config = dict(
    intermediate_size=1280,
    norm_eps=1e-06,
    rope_theta=10000.0,
    rope_fraction=0.25,
    parallel_block=True,
    init_std_qkv=0.0227,
    beta1=0.93,
    decay_fraction=0.253,
    batch_tokens=[65536, 131072, 196608],
)
MLP neurons of a small language model. Each row is named by its layer, matrix (up: input weights; down: output weights) and neuron, and shows model dimensions 320-447. Each number is 128 + 32 x the weight over its row's rms, rounded and kept within 0 to 255. Numbers have three digits each.
After each neuron's rows, "fires on" lists the tokens most often at its 100 highest values on Wikipedia text that the model never trained on; "fires after" lists the tokens most often just before its 100 highest values on Wikipedia text that the model never trained on.

L2.up135:155138149129123143113098103154099102167118128113109112096081128138105152140117096119067079201169125128124074113111134120092139173094032153186155162105143142153133161135061096186132154157066093153124140098136174132144163101091160141105162106154045093139114184082097173049196155124152105090128128181130100164184104139158140122129139159119167093174107099125166112123119122157111160090136
L2.down135:167187163121152102100085143108153120146135114156055091151181178140120141068138080141117158115151139147105096114105117118130118107085139112147108157136143124114171065138104187149162110129180104129107084182093132121117116118136106135114110150156092129137068127069107184097078129199160100102146100162144159152123111104141120114077191127143150151165156117122131120081126093109144123148168
fires on: "8", "9", " °"
fires after: "9"

L2.up445:157096114107151114151166135188092154153114098109137130040086154122106138081151138109083139172129139097110096100081128128139093155153190125080135177088104129122125094120093109107134178151101138101110141113156138101073164165087116073180179129104122105113155158099102125151156184107119091135149049130108082153098134145156141116164161173175117141058130097207111129105090075107158129060128
L2.down445:116086032167178108122153092103117111145062137144161078144128081152108117128167149156195099154176070144116191151107090144093152122110129150097059112129046142111160091137122155125137147129106134114133164079121220134121150098112153103097189140094137195140123088182064113111110133115110102200130107147194120097144134115032113154165082113126061152163149149102105117167147111101139133150127
fires on: "9", "8"
fires after: "2", "3", "7", "8", "4", "5"

L8.up73:094144093140142117092081120063148171096119065132126150125158086120117113136150119126140142145145130110077126134172097126131155168156114099120081139122094153110114142144109116132147094110139074113139131099109159087094168139156164146156119114112163135149112133144132137085152103142142186103189124141170142144159151126108134120106079113085160146117155162148178099110117110049108155118134
L8.down73:039123123073099094104158131137185164111085081157156129100138079152084123141170091134135154126153094137117126113196100124139089177086102122101184130110081119120060143118105127142107144095128161088115157094068148180057128195157118109097147130107084074128147103160137138119140071152132111088137118166171139108097130159122103191164080124133134141152166123157124096134094116123152152102073
fires on: " ", "1", ";", "4", "2", " |"
fires after: " ", ";", " |", "1"

L6.up1012:162143118135157158119152112092091134128098122170101159121134092153131112086088169081174133143104069182078124142159131105141136069156159125134074131126179106096089132139144169195124098178124151095145119151106129133145113144109171100079158148148138130093158114164146171127079117148073108105115138159192160112206150090109128093138158092116168175120106187154148137142133076049145108140152
L6.down1012:097081101115112092161100088121118092139187187133162167098102133118115098082150122119148086147138134027172142127093165125109096145143080164100180072138142117143131115116133118074117115112094144146133137112156186146114084117131088111119173174159124082074133164152116130079204104113167112143066100083127154110038202130083144173163115129149109147105167097138104113097152160177152107141114
fires on: "1", "2", "4", "3", "7"
fires after: " ", " .", "2", ".", "8"

L7.up751:133110118114114086116104103090135130147083145070111162104188151113135072164145135155080158089134179107146168121175072126089115102124102109168125167154188144147100166091158098168133165157105047183163107170099124157095139117067149140183123162098137102112112187110124096159145130162120097162170124138111135160142143128168139163096111108143092150142105113128144102196185101114112149115104
L7.down751:155170168113139099151130127182136084161134122145079135110123168173131157108072122125153131142116146144076145091071202100104116141119157080070157131177132168143135159196103122134118152114124137182117174146129150108110106134116094178115168129120090147097177066116069121084151084070134153147185114109098052127118107122160153080127110179149164109141190132103185111124125113114157186130137
fires on: " a", "-", " of", " the", "9"
fires after: " is", ",", " was", " a", " as", "9"

L2.up880:169126130151085133110121105155109095137164136133123123131114113106160098115136146145128131139110160150114142136121110104120100096070154089162112141146149123148142149126065124135100127135077181130145098087153157095116244131150203152164084144119118177164133144093154142156071136119136120166154099118082101120064170135179153138127092042153116203100138087117158133105143115108144112141122
L2.down880:107096143172131119111070119161103137070105107142145163120137162172127207142127132087070118137091140128085112096140173172103144176146127092088127135116135108129135104089146088111114161096163084100134154155124114109128114158129076073089195060068164088116158137122111161137155196149082182071145154154068122138184104120129158127061185172117113102105159145156147138114150111181096144107129
fires on: "1"
fires after: "0", "m"

L2.up1221:126102152101111167144136135175204127138114047145172121110129100148118190146131211120089145131110154095195113118175141113167127075077086101170117176096137112153069154119120167145138109120129179116099174126094115125137121125136111161048133143151166113062134128153130202068185059130123149098112130189155108058113138120137108132134100088133114115149148161110168086205114115089151127118077
L2.down1221:121134125119119159082154131082191118150161116138135132097183075164102213091125124117122136154183094185078127145165100098173147062097108103154087139082192130182081156126129110177080121173153087082116160137104135176132124134152157172089127113122131132100092188161109189093100058166182133106066136156142116077128095117112165194142113034093117139143139109098108130176133066157096089144127
fires on: "\n", " Website", "ad", "ur"
fires after: "==", "-", " K", " ==", " Y"

L2.up21:066195137121071166120136199083147104135099070099153088084149094169153156179166133183156179137056100117143138020151106138136107094111114126049131111143126070112131196167114130129139115100138087136170161119126106142123174116103143170147131130139126071136115114151119104139089130134125172110118118116089163109182090138094101114143103107144109144125131165083160073173160116189086119074138
L2.down21:219154077170132125121121113115153171128116128136098155127121148153118115147133140078149158079114168098108136189104115106128159133172118123204153155120107108089117143139142174106121083148093189157166118127106170121151125175101121125109138086169141139109188168198119077101116138145114060130146131114131122158098087155125153114116152189089168098088196154101140128119156145102085086118166
fires on: "0", "ate"
fires after: "1"

L2.up1217:100098081105138118052101141180162088164088151145115112058080120175120100094180124097117071111092088195119109132147180093119107157143143152173150064133126074062121144143141137167084130150190098060127092121085196127190122171136116148196140146156128171197079171095170093134120211215127115092181105114108080177138140130124154136101114143156053148153115102126171188155155111094158093149191
L2.down1217:083102067134123143097154121112138098140147106161166142121092101080126096079175200113063106114183121193147151127153145104142100066155116138119101108165084134142162158076085063172156136111174122143137105153087130115154147140160054175178077059124149130107216159180155155143095171126094131131128063110148127143047121107127096179130165146163169141126088082155133121146123095120137130122098
fires on: "1", "and", "res"
fires after: "3", "4", "5", "7", " Sp", "6"

L2.up906:093079111081176110075138131204117114178124130139140098142109147125116118151144135089170120125124153193138125090125123108115184108149132115193133102104115121094130163069117177185105089091118088152099142129133175096142119141137117087126113160129137131129107197112135095144151154108165133150153096082156088188119129144130091084073102153149059110159097064039094145136128172160117119172072
L2.down906:112125121172171082174155216120120151203168116162169137069113085148115151114115200088130135150107143175127178081147104093111171084106163178121169135113123099064091163084125135116097146135106112084085125114157166109112080077125081090150139096118160164137167132118108083111119190105106184150176095080095115163159087184167149154105080104159094133157081116119173150149166086129135143122157
fires on: "1", "4", "6", "3", "5"
fires after: "0", "7", "8", "5", "6", "3"

L2.up91:121187023128117188167136116205191097118099161101211123072089064148121134098110117145108178100159176143088062123159112071115157142133166108158095125178093132073157177125194107106120127113109159090113116102128125155110166069134151162148183130100116153100135116078154155128191114080117136116090126175147124081144116182111136141180113131132157132141127159128120151116178172080122147109115
L2.down91:183122090098182111173118096158128149143098116105132136115092124148135106159133113077169160089150124090137080167143085113128123148091134125127128083136164097136164161144133155160184120156140133112121143118137161132108130054104139182110182106130063075096163147151116191128166119054135139105166106158131108138109116109127123156166135115088112122095105159042118120156109155034147109130131
fires on: "\n", "t", "í"
fires after: "==", " ==", "===", " R"

L6.up1074:170181129068082115122109132103123172134101167098053121110158079134117146106093124138153171164098111149142124109175074149128170119169162174169166202108117164110153203111099144094174093124116088148217159193159096144108138112125159163133128084055166090147152103160117141163068140135145151102199128174143133142120117165185147194146078123150141101131104106098163137119114125100129132164145
L6.down1074:137139114146189101179183076135163119141111148113182075104146189115132070149136153072102117132084148169123142101068136158092104125157204108194106151112135090110151093091122130147149117166098169164092142121128182174122107171139133133120151125113160081106122094169089128132148157053105112084117142162087129165102133097140139109091153069100154085153131190090109135116161137120132159155115
fires on: " ", "2", " De", ".", "3", "/"
fires after: " ", " on", " f", " St", " T"

L2.up183:114158147111153165141146138150133048145098143045125092135112113138148135082118141144047062187110150155137143124124113157141146156182118111158140118143138201103062114126159133128157125080132134081127068102115089123125127132096122139124174129101066073086157174115115098098103139135125123081071142126139170145150079188117146131120136123118120095126168184179125109153083142134124122189158
L2.down183:085111107122182136130139148099115132112134095120141093096187167129087175127140112152189107116118132113165123154109121174121155121066088083145105083193141158168127105132114168135113147133139135117131133167137064139131166118114124087130112095104173105075148197084126152098168173075158164101129129134105130082141131181104090164099130159123074085103125126176104147140145163144071089153109
fires on: "9", "8", "7"
fires after: " ", " (", " $"

L2.up998:114116150106145129107174136087229184110160143157085144138122088081128140084088146112123133148085120135124149174157152136103121117138065173128182118141123122133171183104152121110196149194104114171142188135083125101195167114119123185067134114145127162178105131152115158117173061177113215149138117074121190072138148160134092183125084133118096119129102104140074029134148110115110142140105
L2.down998:116117079150193135124162136140159171137118131167078130148231128155132111127114127147114103129080174114080105126149162123080218125159068134158131077090144152111195172163162187102128109142142167168131123118112142124161075142152134113108170146140107137168104105204106173150126079113111139137146118132176073158146190145126123146112127196097112095034101169108123075127136135108105083136163
fires on: "0"
fires after: "1"

L4.up808:109121177131138114133176137151169094064106108120159107087155143160086121119144095150102163159192086149183109122126123157090078173127150076137131134137132133136112100124165140192122173183159110103106145120093130158064146124099132157141132062110170097147041143117095118138132138130195070097132166082171134088130109062151143126160097159182138117211182064110102092147155103178151149177076
L4.down808:155202152154067112114144126157111095152090125062146143106155100125106064174170093157096171105100080112103115106132110159128123125137088129136116106113120099092067108105147068158159176132156106097134141124124077113120117149055171080134094133197098112142140199123103136149104164152143100154136105068139137087140143054124103122173088115095094099182096095130144121151187082127133107077118
fires on: " ", "  ", "t"
fires after: "\n", "-", " the"

L7.up119:197116097133138125179125090141126153125074113176117151173174127114127088108103144080190070193140100150129128140106208154120141077114110133119100111149111126081144145163150117160125129173108124136126110193132165151195132137142101129139116096158072122041120110128111134125104124065116097129182122130132130177091164155081125083166140180141141144072037136142125132107118142125204129162162
L7.down119:084158148084126137132181110161155129149112172110042110167154090105175181167103119157124166145119118135114162127142078099168095097129165156072192124086146100117102088177086122108134168166129137110109168185122090090090142095070113167175103157142102084152107128149139098134150096145110132141113154151052106142113135181154108148106178156146127168173170139077124093073145115151098139096124
fires on: "3", "4", "2", "-", "8", " Best"
fires after: " ", ".", "–", " the", " |"

L4.up121:188109120138138103148140101152132082094154098158154093113112139095161092098081100142199173160077134165128158165120130065104168179128157171087138122163130112112170197095079167115134071175133117144152156127091105153146172127162140136148130168159091128090097172141104077126130154105151181161129060161161135100096158117095133139082083081179104155120109127174119110078102074126132096128132
L4.down121:125117137130125099147139155130085105167148157169200141109130100176118137153171132117158138147098134101147152170155100178132169123152152063122102105087223114088145099085137109089144119115179134119095167139077158140113156165180126156141094170174173125144118157147113176138094086177160139151072062082137135138106162145115096067099153150087126124090155122096162153065092076109112045116135
fires on: "\n", " is", "==", " a", ":", "==="
fires after: "\n", ")", " is", "1"

L6.up114:111106115171134106103128121094142083143152160177112161157163131122052154125140108103127086119078076067124111166160143140155156082098158133101063089126168152108140127068163200143096129112138107098148201129106139116137142189141142100120145118075094194125140126146161097149173171100103153171189112117127123103100169124155195139104126071074157115117108150120166128074124095150099154074148
L6.down114:165126148154153129097157097102064136132108186110108166116173101098081186081084124168149117095128182179090150091083123135075145113095116110135088092082091071087108150165118175126153162086149121093088106078162096076156215124128122116154119119175098162127159119052140188091138133063122169133107079099131091150144164194201156135104127187106116161111160165058140117147086116154138137136128
fires on: "7", "9", "4", "2", " |", "3"
fires after: ".", "2", "1", "0", "4"

L8.up331:156133073144219126164046118127106107114139193155207118138051109119098123079118152083101119116092112072135101152138157139135104126127137062103163140124145093191096153116143148086106094145151101173202118056101194094127059143155117132115086165161147112084195166148159118191077123121191152112117109171113119149114121180119176127139134143113131120126105071115150128163079151096076136159117
L8.down331:019095137128105164065143138095136149125138115089126178110099137093176127147129061122141158166153136144068100186149137096102112110159142108117163145131117122127145135130130180121112080108156105130162192211168107132108146122135095150173156111097134113195120104120098139167085112183139074105158147137099118067120145121101108136099174134095107133103118055160064149145099116117147130120119
fires on: "0", " of"
fires after: "0", " one", "8", "5", "3"

L2.up310:134067105118176106058151118081129107112125100146185107149130131139127114109109064070180157147196099120160154118107195080114145164087130118120107147092091184124185191088139145127154118085151102133124087134107128141126126089177098085058118133098155126148126122096085127161067089128114184184058098048161204119149151124095083109104117075176088113127156152126128177129174151124180119117127
L2.down310:099130156093150110104173075109141110153172109159129127143101096088145054208101103139115152121124124173128065169156108115172147109125178125155082140065106149130102117093107189157079110136162117194145166195145089151134173097083115199135167158133063134145146083110147088098101151074161182117066069133143158158160141094137119125155141106133114158148138126125130096140172119147140105140114
fires on: "er", "ag", "ath", "u", "res", "op"
fires after: " C", "C", "M", " c", "B", " m"

L4.up611:107137110165177138082158151133151128126102135148096129110116163110097147123070143105048125161146122114189089159099165154152089107152081131144103128143122116137093121119145155157129146164152132071190092136134151122147086127088087150149144121115181133205088100066074113120088126162112095068100107117095115181148169209151143145154142182122176038120125122150156126142141197139107168176105
L4.down611:168156135113149092098166136147129139126112174110141127124057131086111112124146089085166171181109133191145121171164087108038142106150158123102138141180142214133085118135135141056150130096146164111088136120113156146143139180104158119152121145132140158136051114102024063146096110132094151099190151088133105161148025135141081125155114196164154127113179152109073127131106107126180149194141
fires on: "9", " mid", " much", " off", "."
fires after: " ", ".", " St"

L6.up497:105095135160095170124156128065129131139168144135087160101139127108076117104143147067122151150154100166137111196082114147153095125081187123149109108143145126120153198143138121120120106148112111086090135139090129127207132109149133138138110129149134153081081140134136127203098123139133063117165148114144104104136108104152078062147088175175118123126136153072067132132104127130082149107084
L6.down497:118120134089072149105110135122122206112172158159177140149116142079163111150137173173137127123166148141082130167178140112159148120178130140115116100136109084028144109131161125114099096134088100104148155172110167104138153111091151136141084109099126147161147096145123129133163133150110110140095133106099133146153117109129086166113073130165159219164152091108097124098153160075119133124126
fires on: "3", "1", "2", " Pro", "4"
fires after: ".", "1", "2", ","

L4.up789:125092115166123121118083121171138198100189102130092097117172156139156157080112158069142096106134116175162129126146113127084154195112111153099139067170077169155125102144176167202156121116145090127128110101118165143123084166096094163112096074197121140157145154139115155108126197110112126117076124049094106127193188123108128155161176142160067171123110095153131156105172126167109146103133
L4.down789:142106157109144095123070067090115111147148092171152064156107125125152133121116100058131137128088133138121064139088109103134143142091120129093202150156106157073084120124096152137142124092108109159121111146151209109152079120176193075119138148131098059128148099105166113168188162126120167105122117105147155137158103113105118186141148132136112087085145147117071116095166115167123164114131
fires on: "0", "2", "1", "8", "6"
fires after: "0", "2", "1", "9", "-"

L2.up566:112083183072143147118094095195131148135153148128048092087086159128140090099109118125190122118129133147150083131151159172147136126120145170099151094123139082098114108125144095129102116173134156195137128207113123138161213183121095110141129125100149211083136139084122124125203164145112067171102166080153131117127181137156089077166151094141145142113119088112134074173130080159144166101100
L2.down566:145143157204097157108133101110163090121167115125138148148179210120107138157141163143157182142098128157153129162098131145152146113170137144116081069112107129156105108182186056094165131120088079139138133196118112153141170158165117193090072119151110143066126134154104133104166127093153109084068162063121140121121176124119151117133136146168128127119080088068153115160123082144127198112107
fires on: "1"
fires after: "2", "1", "3"

L2.up1103:108121084119120122157097175115067126184117158170134165112123098143128118112141108129111123137130174106112074094077152119135143184142108085102084124138093089190139193104073118120132145152095106192149162152108116174120074082097143174100133094153155060095122148099120178113132122129133180121056139113144152158122082088175091126113122112155106155132128122040102133149130126135061116162150
L2.down1103:149121062102120094143095096166144134146093097135122181096066099121136127133153113095158142115154134119144094140176149103113149105093189071095086171132099133132125128128142099039128066157079147122140173112148146095133144082103152070123119134152120149121164058124088137133077105173131185131132136107110137203097150169100146085178139084116064113148149155110139108179174056172139114143163
fires on: "s", "ed", "tal", "eed", "t", "iter"
fires after: "-", " My", " Re", " Se", " Non", "("

L6.up993:153105060157051120131128156173116172131086142142136083146121132130099136121083155104131132156060125164200099114065148111182068111171144113111142107216156131108100155088105153118157158127089077096168144174135085133153135150116152116101126134128118180117103144119115037137084118071148101118119135152086129185186122165132119086153089138155079158103100131068142084132117168176097108133127
L6.down993:092133187086186086195106139139166097145105173132103106083135092145116117095146130163138161139097106166113150119104149105090114166068107117178119166137113167103165075153071120131111124172105114112113196166095103093136162135099115104111093109138143127095157152062087124159193067118131130165181149142135083058098188139163096164181143124128111104105119167122137175163153132077184095144118
fires on: "s", " century", " current", "term", " life"
fires after: "0", "-", "th", " the"

L8.up775:163110089112106125075105061061176119140109120120087141142130137078151128123135121154146134136069108166082156059148143096108161161112141143158208140096132128161122058148121103109134182129146125107134147102135092066100092123148111172138135117152163143176133107133110071161092132100081148105128127135150154159156137162083144114111190116091122182144093113162123144126090106094189081125137
L8.down775:096108156158153174119142182126080116158149131127169126080108120136115107138116100078148120106095109108139100109092177172180101121139148107149098198126098118109106145087184117126067143148086166106116132113135080186105138087128120135150157159109069152141138085160118183143111135163158113118079155104134102123130125100089071131109111138076143129111092106125091102131133139152099055134158
fires on: " which", " It", " and", " that", " as", ","
fires after: ",", ".", "\""

L6.up897:156173118142107181160086164190152100122124123108124095215150084090122094169104167145142121133126126106119107150112154120062174105118218175124149076123138138122152132124140076136147102085148082119122144114153156174134166138156076152130138142130164151100154102103101133138167122052092114138138129123132140100120117082133093098166156150157125147145153160051176127112150137112109084170143
L6.down897:118114121188135114164169066134101077102136110113143124125128162135191106103175167151113095156091126116181115151135113136118153106106101139133184105121154100149188173129125150083092074167068145152071117120133179219150116069192109126095102042158106130073144132148065117162139095107116130106134131121124133129206153124122134104155118159122119121142086142097157166181088137072135130142149
fires on: "|", " |", " average", "4", "2"
fires after: "\n", " C", "8", ".", " an", " L"

L6.up398:123182175157153071047125096093161129157133091143161062088081089092100124138142192146118112144130102161075140187122143164091121087137158164124127177124192134194147181100161092137181148096093138102145105135116119159119110125158041108142113202158158136106086135168170094206181115141131135114172145081078137094138085158130103142101095144169174127123124152159130216136173160163077065081054
L6.down398:132154164108093095099128108105073141146110139057059108138124123150108096126087137160138158106148114074099161137142136125193135083147120136168112145156123136171095135150130127153104082090052114167160087092169135131110142120105181155175176126147109094102096121102132116136169091140154116154103124113139154157051069114138133153164126134155072150117157106089136190139083148090090115077105
fires on: ".", "/", "val", "&", ","
fires after: "1", " A", "3", " U", " H", "7"

L6.up1182:092193176117118141166175141115170167178143133103109112200161082192108152165115122129170178102064089160138091144100112108122104098131101089152125140152111142142082121157123143130159093115134127117097148103118213068114135129163144144134163158134142184110092168136129096123129137112125150108084128141062133145168144120133112088184045102139054101092061114134096117139177146171153137063113
L6.down1182:176076159138164185132169101134140178114122124104077147186253170106193181094088098136187098091114102122111127083096111160116130132133089138079089141122083148089119103116124128125133171141160154195116149188122164107125113174084063195119112106084101168095117154111154104074042090108114131152151174098126088150126086125147090181130122157119143129169167119067119153140091150140118193085087
fires on: " a", " as", " |", " of", " only"
fires after: " as", ")", " the", " was", " is", ","

L4.up991:103114153127157143084082120107178084152129149068114121112054126195135088142109136141130089183142199136105131095191213114128097118112118136130082101118105139130152162109081127154103130119184148114115052180109167143129099184090125132136190137105157096153126145062066153035129159172137074134157092170187101134106091170108113109121112142050158133148165104148137136096110095160137145128154
L4.down991:092114155187201111129113097104147116095088166134152140119124149122165133120105088098035057100087149148153111084073176144135117128112113129134163112140110091161163091140120145147145133092122094146115116163081155115071146171165091087095185116151176116099147116177157163152128132151129129077170142102171165156149085060127139129080116131108139122148159141178139159081102120125131158153107
fires on: "8", "9", "L", "iz", "ale"
fires after: "9", " N", "\n"

L6.up353:145164073188110112128075152047138108117130111113088190092144180143137102133147170091144135085121109095026112128173099138044137126124153119093127155195163162116083064080117136122118095134134056147152133129122153114129114139083099091110134125109131131141134174145134155157135158121178111141093116094146114167113089145119127149114117150136054100159162095088082123109171155211087170096056
L6.down353:133138162129117121076037124133118155122137091118122146125119105190101095153144123095127098102116079121168060140149153148121156177043142130134115058095151200130133135098111136175079114076167121172079140096160105152141120138142120158146078104145141129162093108123228099102150102149085120099135101181142133143153178055125103123106124175110142114151128143146155136088118091128142106127142
fires on: "0", "5", "2", "1", "7"
fires after: "0", ",", "2", "7", "5", "1"

L9.up420:141123103104131146135122139111136138192095121200120100129158126105113089136148088168139166131143041108163129143126127112099135149128090103116145156140151149102116140145113145125122149139121178081085166146167154102112138107098160134135147119116155200175202137166122091143087141135213099131154098045154107126179156146129178141128110172108129176086112126203135167132140156131113093153147
L9.down420:152183132147136149079134131089146122130145119172078170127135109138114071117115155136180133131133128137118149160088108179079160128110195139070153141116127123128115068091110181146164161135195121126124146139166122133065133121103084137184217159123127117194124108162099134079035115144115126115147153085133092138141078123147144135134134159114094127097110117124117144102143093084132079105105
fires on: "1", "2"
fires after: " ", " ("

L7.up146:115147127119068112146090125130096144136131121134139066162126129136112136127154138121127163137132090112114068140122128115126122138166086213121100120146160096146122192124151121165085110090155186094115079107104116098101096124147144142167108144159191093149205092156105131133097112156140117091103107122106126104124096149144190095085125119103085163141141099109167161175153131122188087113091
L7.down146:133078123097127158134126137153160069121165082145157132127099170143107095104131168101151163151124177138212048152122123133233109101166118131153069164129136117087145121168112102146074151140152159107110163108182140103112118130125159141122122050175140128003102166162231130081148140073098199122173127122150092115100043164107152177092185131105152153153159164164101162131073158141103135121122
fires on: " |", "ous", " J", "ap"
fires after: " ", " J", " M", "and"

L4.up1032:176145062095038161073109100158165120114094130136122118167175185138134139150130101124109126126132175063163081143147112100091136134192036095132132075123078044161127113180132160126124121103097123093085108143126147103113201139107142102101099087129157056062132130130143111113110071153157127129164137168150158135176077141056104143165154169196130109081083152170137097151117083147157139125132
L4.down1032:155144063129133142134123102150110120116139149106169124135182185125120146156162158136147157106125132114120158086089137163116119111172116080165092135221115132146166116167205174066083095139113129067100128144092122157156171125109112065150151099122152101060156152169094125107127115122102145051168110066157119141136133151138093133174137136184130121065143109172087106091137179104170098108126
fires on: "9", "8", "7"
fires after: " ", "–", "-"

L7.up527:133069080182122047109102131096126109139206088107185112167164122079137130189114147111124131204112140131164068162178133158094165126109138118061147147136109165120086101129111112098180179149094098118138152132142150148129147141139176188083089144095152108099146086158179147109167117144141066148151142106137133109170143132064141118115107051119129179176126112091160122119164131154085157138156
L7.down527:167194152085114163152183179081061078139124187149106123123149153076186155141071116165111188088129122148172118127142116119147112164131177107152091070177128130159108117141150095146141115154135142100137127141112131197089175115087084120143098090083133175134142166187112106164182124132134101070092131103172125170162116150141096123115120094124097189093130137081126111103141139075140124170094
fires on: "2"
fires after: " "

L6.up1076:113154089084102203126166109076090155135132137136124091118111172084137114141078109126110152076134134177122155075151099085133136173133145121137148097070128169132146103146101164127114075176157130155167033108098169167144131165144097137132115133150136124178096138077117096102118123122097183107124123102131124167141185152195172158177136144147138156161144140094121149181115123139158093146103
L6.down1076:114081109068071198112212161102118160138101177124172122108136174170116137082136082155117111161130102120092139089166168131157095099142088119109155196107113137162116134090139114140115073172174181177114165139139138105053128155134112089128129101183128104128125195069132153102072147110129139114137122068097126122068143211174102103117112073000136140152179105100109098167114111141125119136157
fires on: " the", " United", " part", " chairman"
fires after: " with", " the", " and", " is", ","

L9.up888:163144153111134169110126128131112122157137163150129137171124099131154131120149099142111186102129048138080133106191062164093100143131187128082068113103137051187099136148099116118178146122173128157162156124170129135174154133143112141135140098117151103060093127181100101159148127130134048154088140184135121129192176131146172095120089143166071135180110122103139152101139087189109091151095
L9.down888:128207131142131081135097119064117060111165133133165123104173114133068145145117079095134149137113168122095123154150120204132132119119110100067138118142130097104187116120146135137148161141199154169151095059078113070145086170113138174123188163090145140222151127138133117172142114136127143102118113119148181115175180118091072119123110113168198145145115112100115104166145163106089173119132
fires on: "2", "SA"
fires after: " ", "\n", " (", " K", "-", " |"

L8.up611:083149081104116135093071115135109122101139138075089140092114141113120150138135164094176123080131176091147144057142096097102176071156106118137115102067129084141217089096117128128118125147106119138179101093160122114096063180154147129150145133115153165078132151107130061152155186118144037156098140084079118096114112187078132127151101089121132199080075178122147115063126077086148164107161
L8.down611:101073170194143165119140121185174133135122126143133135101095113148086075122147130148156161133200170131088112175063143130140133165126115074149131153166116147146111106107111146136203147112153128097104129131135144136158086110148161117132098124140049120165105122166149122070127078112126181083133141195087159093155120085090143098133162119147154110125102120103119102046083126198102120095151
fires on: ".", "0", " the", "8", "4"
fires after: ",", " for"

L2.up59:110157133120149126123117104087169132130130087150107073125133124139204067158145138150172116151132186128169116123146104164161134125149088191097152139178147111150143199150137086163150104067107107105088162178138188134104130107176122212072159076148160114122153150140126156089176182077160124084150140110126139106208135107142139140075095146145132097061092191045145158168149109172144144148158
L2.down59:106115123120104115104131108116132095139131115138150112110178072114087147162126188188191153151141160093117148124130150117111130100132135131151115098201091152107132141116139146156129034137181094125081159055154107131136137125136164189115111218095166110085148134109135156100148090084077077081112116081086077109131194120126078108143119159130126154143127212118106102146197093156169120157065
fires on: "0"
fires after: "1", "9"